MLP neurons of a small language model. Each row is named by its layer, matrix (gate and up: input weights) and neuron, and shows model dimensions 16-207. Each number is 128 + 32 x the weight over its row's rms, rounded and kept within 0 to 255. Numbers have three digits each. A neuron's up and down rows have the sign that makes its largest values positive.
After each neuron's rows, "fires on" lists the tokens most often at its 100 highest values on Wikipedia text that the model never trained on.

L2.gate84:101157124187141128087034150161140161157141132172117133082124098073096103117155118128133082104086129138101123125095138146156155215160151104116158150130076159140140164100147120096118129133069146136127145089169121152136112111205076143147117111171138109182127066050052093119145191149132100166155124132157124125111111095171110085156132092134106068157122137098115152132120058142146158083137166109094111086104094144076101125097076119099135150128121142132199134198169144161107134130124092106149133132127054151135128076068104134172153164152118080192076090136129205125142185098110163107
L2.up84:124142133059121149117100085127059190186162112160153059148112139157116120136146150131188071137096181136064140095133134162097169225109080127123115118096180140121141127097103111179135103106125114241127143136146097133126092124142056118131100096181127162169160133146148101138125122086170114155129145142152112082134092113125145144104120210057173145173152090174108122163106092149123189137143120116146190132160114153120110101118058070087125126192140070126138130112141163175165135068103109158157119145137143133092088071082115092107162117141091080172126090121168137094123122085104201135
fires on: "ight", "ong", "ex", "time", "itch"

L8.gate198:108107068157127169110109113153097134150145120162060177072082139149147163088077133209106132128123180149080135138084080114137141129114192146121129120116088127106107113146168140169148083132064132072138114136135064071146111100157095157141128124143188151085107173095108076085153066114140076088138160149114146092151120056212142149152151123136191110147141127124129152168113127083128164120117125158104108109122166096154102139210173153095125120095115179192203162136134176115176111108134110210160148151132115177117183105124116097088161131113161129104109165088162094128176132124084086108
L8.up198:095174120157134113129125099071093113175130125107111190200109160126146078162155137121133142148155181142072105192124091152145167114122086108131128062116076128154109128153145085162176127123143116122144067106192078121163062102159127206151106111110155131157193115109132103138096156108100110125188109157116109196136097105093166161063114111104119140186150140111103104128149118100107106090113070135119117142092082179037143161121152164155100047120054087110169126088089157117175124124187109104108101130108197161135157117121136105152108138107137127151151100162152087140157135122118148067
fires on: "ang", "al", "z", "wi", "y ", "ab"

L8.gate337:153109127160158141130134155163122100109176104108126106087093150118122138128107140079113150084088087110123163142136142191133173139139132121142150133143092135097197115176195177086162094174163108186093145171128165168107087102117080083066110071135094132178148149115152117093136102125181191134073133147114131102129118171131130161155094132128160189151135129067157087151142146154146185173109113117093149112143109093103166159055125131110150101068120192079083122126072132059104091142074185135106156081076096098104124108120152111139107160121169200104162084126121140137117140152151124145
L8.up337:160129122147091101076128130139142149122183130086111160088149118090112121127124123127093078127184104153129115168170131141103177152098113125146141122136145107161173115192135116101123137098136123124134138123062200158170116143131226183084113132186095167122145156114102149150155119153127138184105112146122119112163089162105127082129157149159166199181102168193160130155100120120118111072172099114079155081134091135122107173143150117141149192160125129122109056119207053149119137074083135140102133188119097089133162112128053035134107191184177131219097085083112175110127130126131157161
fires on: "o", "bo", "com", "| ", "itt"

L9.gate26:111110070103133147163171088134158185120065137108114125154113130133121117159143129117098082125152172074151174136104101104105111132056093156157147120190171087142151124157108168130107103109055194102092122099090121081156112117104116071156122182205108102125123165097069109105117084158114128082056118117078121128163164117062181098158138094149130128195111075194153110132112157148102130112107117128190159171088129119125103158141144059164133149152112145158084150153111128124077064125167116150120163078156136150164120099149063096134111168123155142068172090180093145132081128075110149089
L9.up26:153124078092143144152185124124091140094131085111106125142103111169137179157088084108178142172130115064147166112120110139133104160137159077065118115141153086184130106115134163102096099084099121147130140098151105119098121145138106113146127164179191164171126118129162094050090134176104128134168169113140117088109142074159125132190088129105103143086119190086172203209105117164147076177063144177163153153070178142166144196110164110101195190124148114122192126147129123131128141199165103152123143145115156071105132125118109139129179144160145175181104107121135141146122113191141146146
fires on: "us", "as", "s", "j", "iz"

L6.gate300:129113138104134116016137109145109177110072166124191100088155174126130116125122069135158145154102097093103116172172103119138162159123155147112123138155152123099156175099131133119121148069104135122076135139133138148154121086191168111126117211083150139111174122097143117066108117179126175101125104158139139104148141164142098096098132084084132080166075163192095151130129109092131077111127139213119133089072094083113120155099138145144119104095120102141091157152083106142125134158108096068114109214126142169176083159152160186166075125148118135111114120115088139110136180115144098097
L6.up300:134161122181158168123122058146151028156126131124118151119168141126159042127161154145137162114118095084129100134080142103122153095137168048090163164183108109086142077139135170070116059145092110136081095116141132135126124086094144094143150151156115099163186103130108140154152104141078086178107091125173186104148175112123122156103108181120117136082133205175077144159125124133119136126145181105166117067099083156134165139172207143161099123100107113133115112147107103144145115123164180130112203145123153097132072159071133132097129114156145119150141094159173078115161106090178052174
fires on: "0", "not ", "ell", "more ", "Mich"

L8.gate13:132092084156102116168113150113143112158094158194114100152106112138100149167152123116171101142134137088146096155164135156132150080156168140140179168140100166135110145188151162155136171209125163155122132120096092142107099100124195105061133095106128091140132118169152137146127140143119135090089067080106164076172163098196113123113115128126062121136173112133170133132144155165113150116119134147105141158103116071156123112110113151195201144172110100142142069101124147072093116055155112072196123172114102138094125139123069174148174125171148081114108129138131160159108107205171155155
L8.up13:083080139129116047105106122119098158145100133175188071098114143138119094188156143075157161139146134091090167111131144137125146136224098164148134146117151095126099104166110138144137114151113152153082161079070096095155138153095132157078126092112146136219177099083153093141146098108092136108081113097098162152117080120124067099117155070078085169103105079173123152128082113095057167144162138117109184103087127107124106148144109142163084119147119148105082161198151139107104149122150131142096105140115123109143111138180149063117138129120050119141094152098143105112107097108139169184
fires on: "o", "mo", "Mo", "Ro"

L8.gate51:111097134170143084119099104182113123157133089154097169140145130118135095153161140129114087140165116191167128218115099161136116073110092089133132089155102134140134086147135131093153164106088138100112112106114185111158140160202202105161178112174103164073131104099141150150127129100112140070076084137111152168177122144139161202131153128151127090077160117098124159112137120145157151133120221128132107073180111153169075094140139126130150100124141159155106113085092134095127042099107108159073128110099126149173131132155131198140048153146191107166077178180101173153170127088120060092
L8.up51:150139143150200117134130087071093115156117183131192126131187132111131107129170127144114108168168142099093141161117120195087144177132082106149114092139135113119106092140095164211132104163123116103133152117134139084129126139103114194139104134169130137137134075203137138090065174127148103081149123151109078113122142155088119153140197133069117195123096150138201149198148189116130106161110151112188167105099094119087120101193105135108114098177111130104110162094096154096131199084129121130058074133081135126144146115146165164124045129134178165117114151125137149172148149172107094096
fires on: "ic", "ab", "ed", "ang", "al", "si"

L4.gate113:151192161087112131122144129161141157069135096152097222153111164132094085106155106131135095152161144143119177125154167104140149131119204100174116110138101125118089120065167111124133140087056122121124152097127122142105164109148174123095127100064151062155157074118089077164147105044173104146100129146132130135105150158177138114130136083081118134166117159074121122163165138147123091098161109172167177108130094134077158114138078164115112148073175122116109137154088142227129168166119136097107146118155131129187178168182100143044127193181132140079140094122123166125163124165092133105
L4.up113:169183134149115129225133136128128095099108123118124152143115170147178145119123114144171148128089151172134149108100107096171127149179164020150131065076102149099157161121094074094153126058107108120122145135117093166217159134157193158140137133122175090156096090179123090147127164106164103112121089132180150104142094125100155148139131098179142126113127142119092140126136102066170104172129104206152138060161081180116122098173114126092153118129131144146157116115120109118131052126149156105112132138170154138112134184199116183151155126150128097095170117122133136114072074112216168120
fires on: "j", "li", "en"

L2.gate20:152152100119062126133140131193125138143075134172099146112105124079163129139112110076205155090138117118167122159070188127129129148106165137093163139106144113111126100110104167053105149195150161063134099146100098152080128108114067070131147121086120143130138130166110076189122127134116136150103063078094164204066141144125081162112157139113128092145131165116170115151114173099088106094047131114105158173102167108103108154181150091111128124129132152066157126046072131134138103144135122153116137134140118122104179102148138165092138086127087155169065122151103169128113127144136137083
L2.up20:079130173111104160171081189242120096118093140141152141166089052091098107163111123094138176173136050147184125172072174139123098083121092164137083110141120093138139120105144167116164116124148153097090169069139124130088155093198143110118146144058082126121193109098133163144163158141106128097122159141167121170120103080144088160148132157114115082076124146152114103056102080106159146125140153106158175175057147094145130127107141137144132090155139118164171156126143132101121099151096078176184161107100088105156147145120129140062182154212149151126123127148113102119144111097136130097
fires on: "ist", "eg", "fic", "ine", "er", "inn"

L2.gate252:113082143128123091064159116169187115105147163145093170129192115123175108130179118089112182124179088108132137125181142126173150112182126121081122158128152101136142095107143157083138123115180097094169154144108108087095106146159145110079112140122151154050080142160154166120166142158097177176129080123126158114130162103114095138074141124135128063158148123165146134175146156169176164149201115151110130100104109155097103139089100142174132106106105125121080086163141115179070127156114123129142129137086100128142150149043136162099163101163160115153163157065130181162132108113134090128
L2.up252:199119210133166144127067118112102131127116140104112204098179107188151111177106145130146147131121104133095097122127164081141128113116155105142094152116128112120122106106162081137158125170148115161103131117113063054115154169103131156104095149156112071135091061164071137095149163154083192143155077046092178176101126070169173116108081158106115152126165127134128142093195120123141144165166139115126154102135109144134119092142120080134150168197141123152078136100121165127129235189127091100117129086125095141106156120138136169078143120117137136161031120108127149130097140121093136151
fires on: "ol", "new", "ous", "|---|---", "Af", "larg"

L2.gate413:073115125120122071145142090190140108110182132112113177178138096155134118155130106107171064110183144108123093098141078163175116091085134152090099103085146057141161112118112089169137160136098128117182200127161118099125082158153122099189105122155118189133170161188089148157168175141097126096119082131144137094153197113131186168140210140165143146145156194096143155156119131167136114095137180178077101097136124108118080153159051127157075108134144095131094114132152107149110125160173110100150113136118130100124085171098122116136140100169147126107129123113202076159125111092107157108
L2.up413:106113106213174063134112076156117144167153116143118157193122099143138106157156097094142071117148056075121113153067145159199160097155151122145096128118137093142128147170096131123063095130080136142115180122090158126180090150122124114127187133103104098115066139156090139105089173147190152142143110112150114072154130076105190148130164161087133195111181143089119139127107151165126150102164155107134104092109169121139158107127089081104086179087133075173049112168161102151139140147103135103122095104098082117147120109105146077159212108170118149144119153113177180122110087132123155093
fires on: "ed", "larg", "ing", "ol", "n", "man"

L9.gate352:186137121161136163107111134142142099150117124111076128100171120176111108158148072113152119129149131112122135155145180157147136116087170109117098113054162127109146153173101129140150107111133142142061101150015131193095131105168064129079182135159165200135090107146067113120110047092150163104153179134153129168088149106107074145089074131115091183138123117117134105115133116195156145109109137106125135143103155105094182153106130116088116160163162131115132083086146130114119123124138150121199092095094084172190081133187070095112099075132066113137131145174108103110108151098159126171
L9.up352:142136157149172117161135120122129137047134102112146120105117098179195118077089127091141144098141056164107085113142110159129103157147131175162102154120138096158117121174110165142162151083082126168129160172171126095094131135100128102149155164166087146101150094138131096105190098173107165133138082160190095167181124116093121091121113110169095136085117125145122159181055128140101161143154132098136111041173093118060099146079163164145117102069127178143198083157111150160138144154115079117091151104154069118126152091125115088159120158100208116137080169157089138141105111067134168123
fires on: ", ", "and ", "to ", "in "

L4.gate435:091031157114112152145091082160143107078091135172095076114138136131160164131079097109143125096156066169116128107158061160112117120115174163169120135133150101126170152153083099197198142140097193151144116096175157107140143147178119085098166113143187117138148150141166105074150062099148188155126141169031086110078087124158134114112078048102078106138164134126130137106071104122156135104141099140080098178148121153108182147146179145095159092168121119126166165096169115080165109148089109097146126140119095138109135137197167182127072096096133137164151137138165096148161130136174112137
L4.up435:093112155155097162120099129104129114145114124174115122136133155149097104136130183123167128128147116171125099120127188181116076108160149100132131148165127075126155114112031142129154201176125135116130078102164131084145144136135123076132069083136141140155171163146126160146091067136122124186079136152025117116045057131136105144092055071102082107165124130119140128076119140148168115189088152136071099144157094119098113129161179145123152073105142119159126065124161112081138138152124051129112138133161072171130125133142105173116074116111079137103163127162159120148153123127144135195
fires on: ".", ",", ":", ")."

L4.gate256:089118127155131092173136116115103175195095054148123129105153087123052139128141171080099101052168114106111139154191114073153111071100107135124090083103110159120108101122097129053157143163156143142214063145171136141148065127135132126133145159130145158080102121179170186151120164074155081154134180106124153039132141089131204151130171135117091143132113145108087101110079134145113122108110139090124111110142119091136184142103143107133129122141155092146140215148100115139180176147145172173189126168150097167098162072125148153096171151106128131110086100101132112088129185111152158051
L4.up256:132172168151123135148078090184080132187171145138114100165111118156104195112126165081151116141123109107134081122085171134149111124152126093134113030159117100165131143074037167155107057061122184157146138179134153151068124101157119175144085135100120152143166161148105164148069110060118121167117121125083178119123066087117109135108199102120114068087128156147104074138133175109104124128129117123165176179136130137106156122091128118177122127180176101109114149157136081116144064080107158150058140136065151136107140111086131098096150159150110153149116127099143118145086154149178128101
fires on: "em", "i", "ion", "it", "om", "oci"

L6.gate364:073089200107141138109072182103129091093041107184147128186213174134124154082170120124127203055110157119157114113176153111106142138180099133117114094119121102135189135131160107116184063127139126161103145159186100137109094091222120121166163142139094130121185119107144075138093116091151119155124121104129129170099135127116103104110097151121123161154097150168152111151140163119105120150141116091075115156138111082121091137093121127130180085115144136127120139121121108105113144132099132083212137133182131146174128142154097158135148130144152120160077143128151122086090112098190120146
L6.up364:074080174104126123152129133126109117144113108139136131159076147144136141091135156107026170081079172131197163075140160124111105102139152084168119103154119082167162128144167096100154098146112130120140133102167131112084102098124145132131115126098146110117194126126088123121076142148102119146142193106104127162050160132142103127201098119135075133158147164140140105171141194134083097169141073107115141105135110156117097161103062158120209118177103042111131118123102130105148186087133132116128149151200112113125094161111118095107107138119142136126098117131145115167096096072213108096
fires on: "it", "of ", "poin", "ce", "n", "re"

L2.gate81:149141159113114113112068161093130126092154116115092139157077110088130153132157087121164150061118197113105096128147073116148174141084148088051176074125058172107123085125104159107164121131121106148104103094103090159216179167137068126139119163145110154156186137146111106134140125088166172098103135171127101163176143176118149043110137115168139156124110163142160151149082147102103115127127147105102152118109117054130090122097181136084229143124109105105157120154194169131125130185136133136107105126104076075160148124125088118128096148123201115142124103109082099159136122157134114131
L2.up81:126145192130110170170146134108075092131072074141090117103127093136127106157205167110109131091130130176124181144124077135099130216105116117080104110137051151099103099116124099142162113150133099083110156135122122095142126025117116192085080141089143100128168132183128126150139114101175124131131133125092125137106065181083147103151128097108133137170160110079150079146139176148100168149152079123105130135117127114182087181116084163143147080110178124123139127154114158095107143172120118175133123188077127070143087163162110143129166097131077145102132209145190129177130150118182077123
fires on: "li", "add", "ef", "red"

L9.gate64:089113111080134068136155070112135139083131131154098160144163129162154121119118123186129105144098074197126083194145093090122143069129147133222149125116119147158149169141048160121137182131148099150096096099165136134144105042137137101166160116148109091115097137122083069095109144089151199125059102152158096083093066128120122137145112119113108133171079165131137096135137149138070128110137118109128118124100105150122166182128150154111098154097150111157088089107111127140171171118100141153148090115096150148155194120103148114089110116079143093131211121146153139144162136149135164145
L9.up64:147127088111134192127139057102120167115106124153110107110117107125164116143141158081079208152098158119146125128084115134143156098099227161124130095139186084121136103114151125153095182126150095133154176173143162143156141142154146120142153115163107116117154187132110109129129138100115143163131141165149129145050101121061074120056078126116085155089145169126078157104108121154095144137145117158073120106093126087128140172101155160126168135153138092127074145156128149133153157088119114166092127132113181157173175138148087064161114083121081177089130117084118135168064170200183156123
fires on: ",", "ev", ".", "en", "sp", "Qu"

L8.gate440:172156176101128126143164122176097144155163165113070153106109140156174162066175111122134098138128063105137128153122096120134146095080142007151097036153097140096150120128124139118122063083089137160087112061130168054152097114145117109130166077099162102102111091126109133118092110156157084136156121144146150084084132116172116104132121131131193104170191116100088092140097062139161171134086141162126126138196078096111142105121092090104183118075157139106127090114088120104131078163065199119087117154119131132139167141182147149162161121131124140149151151140086106157157107182117167137
L8.up440:084160202166093107151114123100127116126112156146143177090129109151157067112171136048135087124133107110094091151130070132124155055118149095128149089092132114064120098159117146166121129117120117104084050067123129110125140149166076080096090079124128138152103086142095064142110170058149080143114139139133140158118154126137124133175155073142123166194147059091151144156046104097145125106130120139149148121169160095175098061087132121101151120136128150149079103108132089136126137195107134155121094138093152143096169189181131145172113088140185124148124136170097125131146159153192151114
fires on: "di", "h", "li", "th", "Willi"

L6.gate251:085126143038120155148194103140194076103144130116146198117133166175108158154175082110103145188101154154122120151097124146121128128141116068079141124157167136104122183123035126104152141108090127126136053101130158101127105161118141115149111106146116056126113150069108117119206113102141109074114119136170135109105167169188129161164153142136118162165147133132132159159088139093176115102160113169151138064099105074113178152133125090155129194141175126158108123178079084177179127158111148103094158120126124126169140065061161178151159114147076147148088146141139164156112104115109140182
L6.up251:164106144152074148148154129121103189108078076128177068157089136143092138089166072090156136138137154118107090141105148157170170141174203093130157088134123190142112126162120180189191130092132120171177116191128140160154114143130129093193066150148107168172116126110149162178125135123127091122099130187119143136180123145063096152116108054146139071112112100060135116153151112140130111135130129145159139123215154141127138147134143160143136160118126137155124155162070174176105113151200143107067111141086080109108098113100110095141141117135105152100164085145138151128128169027114084143
fires on: "with ", "l", "as ", "ake ", "en"

L4.gate330:097101142180141159071179138106165182170108101160142139101104089070077175120118147139158158076154088113139055148148144129107145184179133155112084097138205131159137142120126112089044082112075118149062115139099114119169111149128186171097122112115117099146151105149114123132087045113126126139162120116080071110196157082203150130081137173122115140150111183088099205132130179113122107132152135079149153143072143130165144155137118109116138055143088065133110119106185088082120145109056194159118120118148042128093112088138149119106142164138154117143107132145154164086104169133165104135
L4.up330:161130122158110136140092125116154125178123102130100056143074121060112104184166116108070123131065166045146105128113138101164077103214139124117109121170175111167185166101104182112105102093121143125128098085151147105083146070117172158113199136176190082147143147153143137127131103104090121141103089166093117210117148134129132145120089195111168137119089134180127108140129144095102079212148091127095176162121117126128103124125136099137143196143115128162121137139080063133113088100119137095157164132121118046145165147123122104149134092075115130163146154154085124124197092078150047144
fires on: "ell", "os", "em"

L8.gate135:162174161116137133130152112152119116109143125096120186152163157098112170179141184140114155112145210138096101112042134136082164092156184187125154083161156105126133149055106169050171098158105070154155129110179121180115070146143149160163061117170105074180120081121167163126078105058055157157073176117165115147154105146175107124106181103154099125150139117182120113083160166163111123132098113109067130158099173105131114056094082134153134090080119099121132070098124113099160075110107128154116142138118135127140149144170143149108068146169153147161174147149149138115126120149124087159
L8.up135:086118126038123181116157170132074129142182112105134105094140129195159150154130050067140131087048159078093113149127129124134122092092136109149131127159165128149049125125176136166097131176179217102090164108096118097139137121121098114160093127135120131110099184151111131152095162116168086142101112133151156141037173108057134124076146131114141173129148112085124049176168098120087078110099121143133160115170153116152108143123082158093168104151165153116163087156123107139103084163190089092090141146124174066089095096110121126117172170144159120160145044121091099123147167089134113114
fires on: ". ", "). "

L8.gate237:068107048144155145061154104151139197169135104131141208188094095098175144114116124151131086125098159197085117153142193149140103126147101159164158112138125102115145147084147156135160085093141104093140175139132138142120175146155141096143103112140190112154100139150127115124113174116146154140084148088115063115155123143167166080136130110200133117166156079099152165129136126093119132116142111087074140157081211117103078154075134065116139128154152177128112170148114128102107141093130115168147132151070155121118147152108149158114080096121160147079117086130124129030067179107148188104
L8.up237:100159141138140169137166139151165163110139095082107158157082121174094109141094102144119135124113123127134150143133064111085149117123171095125120122176135116120116171096136159107130200044102128130129135174151156096096084178169111131139107146153154199124093078165108138152177096113141142170174128144112092109208162133143122113125121070148164085147140085125117155190117130109104108108146097158067149138106150132108134127143166193139177106083190106111140161079118126142122203171202111127080147089166113123139081093142082107010106132167154100104178143156191142140152131151137084065
fires on: "us", "ex", "s", "ac", "inc"

L4.gate217:146108164168094108166160171103105121165093130162123135144084150137211101123160073132198074128115080118186145136101096138122158165154123108126214139173172133122105144157150116105102129127137159109169128137142145137091065132116144115159164099152106160192144152098116211080146136188140136148108096127108088119153126108087157141099109095128094139154123079189147138140091145226080113094119049093149111171185174157121115110050162117129211123149163171126132108155190167134168146156110152104108164156047132156121123104053103135128132139129145128073169126162096140176102160167119127121
L4.up217:143123175148141210124090158159060125127058127155128163145123155084150104104177146132122090151093165165141126153076145204123097163155126146040109116179062120129105186098130138139134112143081097153210094144130155132135123193115158127092177102134173114156115157155144142161151104118096104148157139115107131076098150171099178134151093156150139135137122059133209110124131142213169148091101142131155127146118201172141139156105142107133148122153112170107140148137134129166081182155165120085108136164118140156128129163150124087175133131114109162082124106138123173150147170130096105047
fires on: ";", "but ", "and ", "; ", "as "

L6.gate439:141142112157131117081132114126127157063116084198130145116117116125142170163077113174108151124166109110179194125086177157110099158154181129143083135116121109110147103075120039070143143090080152092169148100047084126118119100146121162125097125104182174095124174103122112161147125090110164110134119098088089163167096132137145154118194108152156145091138190149074113141061102154106166111140119127174137156138093116105147082185152141123130089094155115112208147098135114160196132142201120139119114138146070134130154105159124140088179148164072126088139096187151162154121125157121145082
L6.up439:112198113136112152126080133111112117100154083052145197146165116161111111126148133137123117142145172087042140091109166124149206084146116081091134128182082129136149120106114129054106151134094141091096123143162102132140088132126153091086192126119133177072114116077130128171105123122045132120103127145140179154150152153161101120205153107093111166093125148122173185165122141138112103185095105147129101119161115125088151117134147137146133126150103132105127156161134160088095098186171172076106116152199118150102111143162094074090147068180071164141143120154181133196026108086149128154
fires on: "or", "por", "av", "en", "i", "ation "

L6.gate206:064111142103165107097070113112183175115116174139073173123132161128129152164192148135094087119130122131147116098131080164127109147078182113166087100113133103169148148193095161104189166104147155129139091137171127117124133146187084119124127152126128113130156054063137127088053150097142127119121112144063092148081150136078154121124122170157109145083077138184159098167089159166113138142152164080061126117136116154136198117073130160093114159121182113127117134114093085150113176081136089138166127101155123155121121122193112140154116135156166133088131143129126106156091125122160196227
L6.up206:132120092151128126130066180150107058133113062110087129118070086107183041048144168150082126204163111150118124144115117133134129123136133143071078099119121150105133125101159191111113133084105140082157144141143130124165175191093151096129106120142116106124136098152160175081128136140134160127171145093083134063045086126163090158120123141136151090090122112070125150142161154147171075104144186158081143181104096111121100096117073151105102137183186180146152123116105117150167154143084118173185137127149114114148106149137129113111078117129188139161144215111130137175111122102120095141
fires on: "–", "-", "iv", "it", "re", "up"

L4.gate10:109140184144164168171074131106138197133142101117106131113160141134090165163101122104162179136114079154108174133154141109126162152123089083132141132109129134193211198115141185117122116142131116127162155169108109167139072083118155147114112133114086135171151082148100093195050131122167179159163171065068085102151107138094135161098157138129066111166156087085189112136114117155096149128145107107148067138182138124108153114168101150152089099143153175136100087179168111101139147177097143118133114156021137173209080161143098108124106096079128170130172122140096128198133141159095139126
L4.up10:106142158093253123160117151104149114155117098113140088105169179159127174157156124155132100110137020122140129054122110105110151119127092143130116121130116089156166152138168191121143145143132136126139114136125130136120152142154186156134139137166100183134141142148070069158068130109176115171119169148175156075143184112144140113114159152144163126117152122140183107123170088133219105134128118176153141080133157095029090162118125117180145140109192143181128136183135085159136106107101140127104121098108102140111177178112139085111127132162130175106073104084127158082111070126130145113
fires on: "o", "bo", "ur", "do", "is", "ol"

L6.gate135:188104129105167052081183096156146133105208112146181108153101161177164127147137096090145139141168174179083113139153111093151156120118124195101062144113133152114154128143162113083190124096141104131123154124159146118156107140138115121138181171147197189144096119152155140079161094086163136115136084097201098108160192161128096143115118153156151171077129087144130137112096129220171167176099134127100136164131103101140094146133105145155144077124156109175156083156112110162141124139112128115100024091117138127114121139103115125120126199144146154147128135166138132137139124105181144154
L6.up135:154121151098140073139115080100142185077155116114098183124094114102103123145105073086135092144170138152103102161168113081093146123147163163086133179097125070187140153167154086171154120157140155081084130125153118146162201140140086058134199159128147169159207080133125127119118163089152191058093130124096080126171062159103167141154123130171148158107129102174104122084121131203125194163131151134098119126148158124128072114168114160172139087067084161150146106115150150152125118164130111188083073137108132125112136093154120141063125132088143080174090170117160138087176179103145154126
fires on: "of ", "for ", "-", "by ", "in ", "to "

L8.gate367:189101140081125091186128102133121175050156109113113121085100103136116099157149132145087100185208111090214141189141112101124114126130118133129114100144154127145127114101149115112081121154132119127148091097127077159113103130064138131108129064086138094104132122122132150122202066188110125146150151050101147126107117118120136142124136081152126129151159149132105095111145113116141100154190145104185137152077116078093210135101151114095094075079188117102137054157059106119092117108071101134164146131099044129179110139097199078122165092116166132139150138123110143134160089101138140117
L8.up367:110093095077158166084120220109183110148173057185136151113130118160123157118139085102067171100110122093148147165143165101188148175125084180114065157174127142109129116132144093118127134153127121174114157133087095163095142166124126080107167105141151133130108091117091113143147103144085117094091067135123145121158150141124154104141140122131085119138073099115076115126169134163100084185156123098123061202155123077134129101127103133140072175152127117093141121158115211110165120104160124146072094142147165134157199198156125152095123086097176096165128178127152156159160145160111089138
fires on: ", ", "- ", "It ", "ys", ": ", "as"

L6.gate379:151163154066139141099109040139096081076111112122127045120165157144167164114124110085120158085153127142111074157124144121160116033096161136128112124131111139159150127136134130204151080100135170150146154118122085110155175131135083155158174088190101048117086068083112124093134075119137111117130101172123129154128040112137079135101140125154107117156140101225157071109158100164169170188114156138143095163148157132119169102079148111129167122166112129151102132135106147087120155184169146150141160096090127105176132110106127117185165185136134127104147112146126205113094143113140142091
L6.up379:096213144093138101148118127137134116138176160107087092083085123139179173086104174102156133125101144101104122178163100168103135113123181099115125093121157091127108142116107111157121087157093144114111140134110067133131106087101132133118161133137124082116095162130080134101148093110129123121122079101197109105116171084145103113117118166136121133053160173132180095120194089122147120113138117135097137140048158147166088138048124145126112145103098126067137147126070126037108127097135149114117080076145124044097037098146171098061148146128137131139137110147132122156114138084134140070
fires on: ". ", "h", "s", "eng", "r", "y"

L4.gate244:137102162100141123153118168071120066078083141161181137068162114137091163084104055217144092116145155151131157133127138099116103121131149116162197098083106120055086132122123076081149126064067142125181154097078115131110095088094148172130145043115184142177093107161145125110098164101167126152096117123108105123105122153092124177123073120099052177139116120109123089164159094086078127150171109151172121130101123192073139148139121057155095101118087151104106116122104138151116113169167142152104088131142151140103138128122136177124118108139078130157189112111138117078134113181145157113
L4.up244:095126116096145117149125077156203154090085119060147179140131156152116135132112153169177197115089194135126132117177216035125067110140097076137165180120107131166126143114137176109159112157148142119105179105146101108152116111135140128079124130169141140147151116203115122106107121134140131150094102128119104166158114165124122163133097149136124124140104121132100100145095084124034161090140110107093080117197070125106102088133125109130058065095124115071158126188136153080134119124118141169180143103107096134064104171152103108127162062084111170094152183148131169110138078125147160165
fires on: "li", "land", "Rom", "é", "ell", "ain"

L6.gate189:121153066146108118134144174152161157130123168122188143105129112129165127087141110142131159096159182141115162120114136125141187147147138149124143124141125119147120118121069135089154199149160115099121072111117110079090146151118070109116141102114201117164154133134164165125083138112129151108114140161174128125115091095096168186118133136115122180208102186155116174126080176103078099115105081078098100093102089096060103111137189094104165079164119158095107044087145113125092137151111158079103134119116159129137148151127156156100113095159074120140126109122170161148152085135071072113
L6.up189:156146069133078165167055143135090089152097122102103106121174089161120119165109102076096120127107136086139127122139121098142103108116207120111131123160132094168157146148115121055152108132089154136080089142072156082108190104150111091150088114104142114129157099177155200107136120162116127118108131157135109101121084152117144139112120160118080159138118139212141144140159152102081114181133121089059155127113082112131148076098104109110152157166138142166131107140113152107087096087101166112138101102107095107176070131130141163152086093118172151121186144175107090140166096096093000149
fires on: "os", "ed ", "es", "placed ", "located ", "giv"

L4.gate202:102120135071159125118146144118054112171099179092108143059173055116144066142120108108053120073115156140130149108074154107122145135148122080161122085130163094118151157139192122122150150113034152191121142149139152120119168139133165142095112111152136119107143175137110139134128230121167095131152142156160090153086130126085153121152094161155093106138142097137151142103062171152138128120100174109133154108110106157094187108138103110170187143106130139138174140135116096119097166105137153176102059120106088122125142100094059123117103120141146048153153144159141170044060159124135113085
L4.up202:099111119144159162111109115146230138150107168091071196093102129124122136086204137133124223120111147123109117113123147148093165128068185072131083090088155136130156125051146092100110126166184115167158120149101119089124128116141103140102126102119125128171225138153115156182154120133165162129128143180098111109145166139100086202162138114084130111106115124074111122148123178113147112162127139183095076184050144129107114156116076156068131120147200131154167130144095103125170180123128118090192161144108115108080114094121087155117116096130145109136166141126116166071119093067163154149
fires on: "th", "ep", "tain", "ad", "ell", "igh"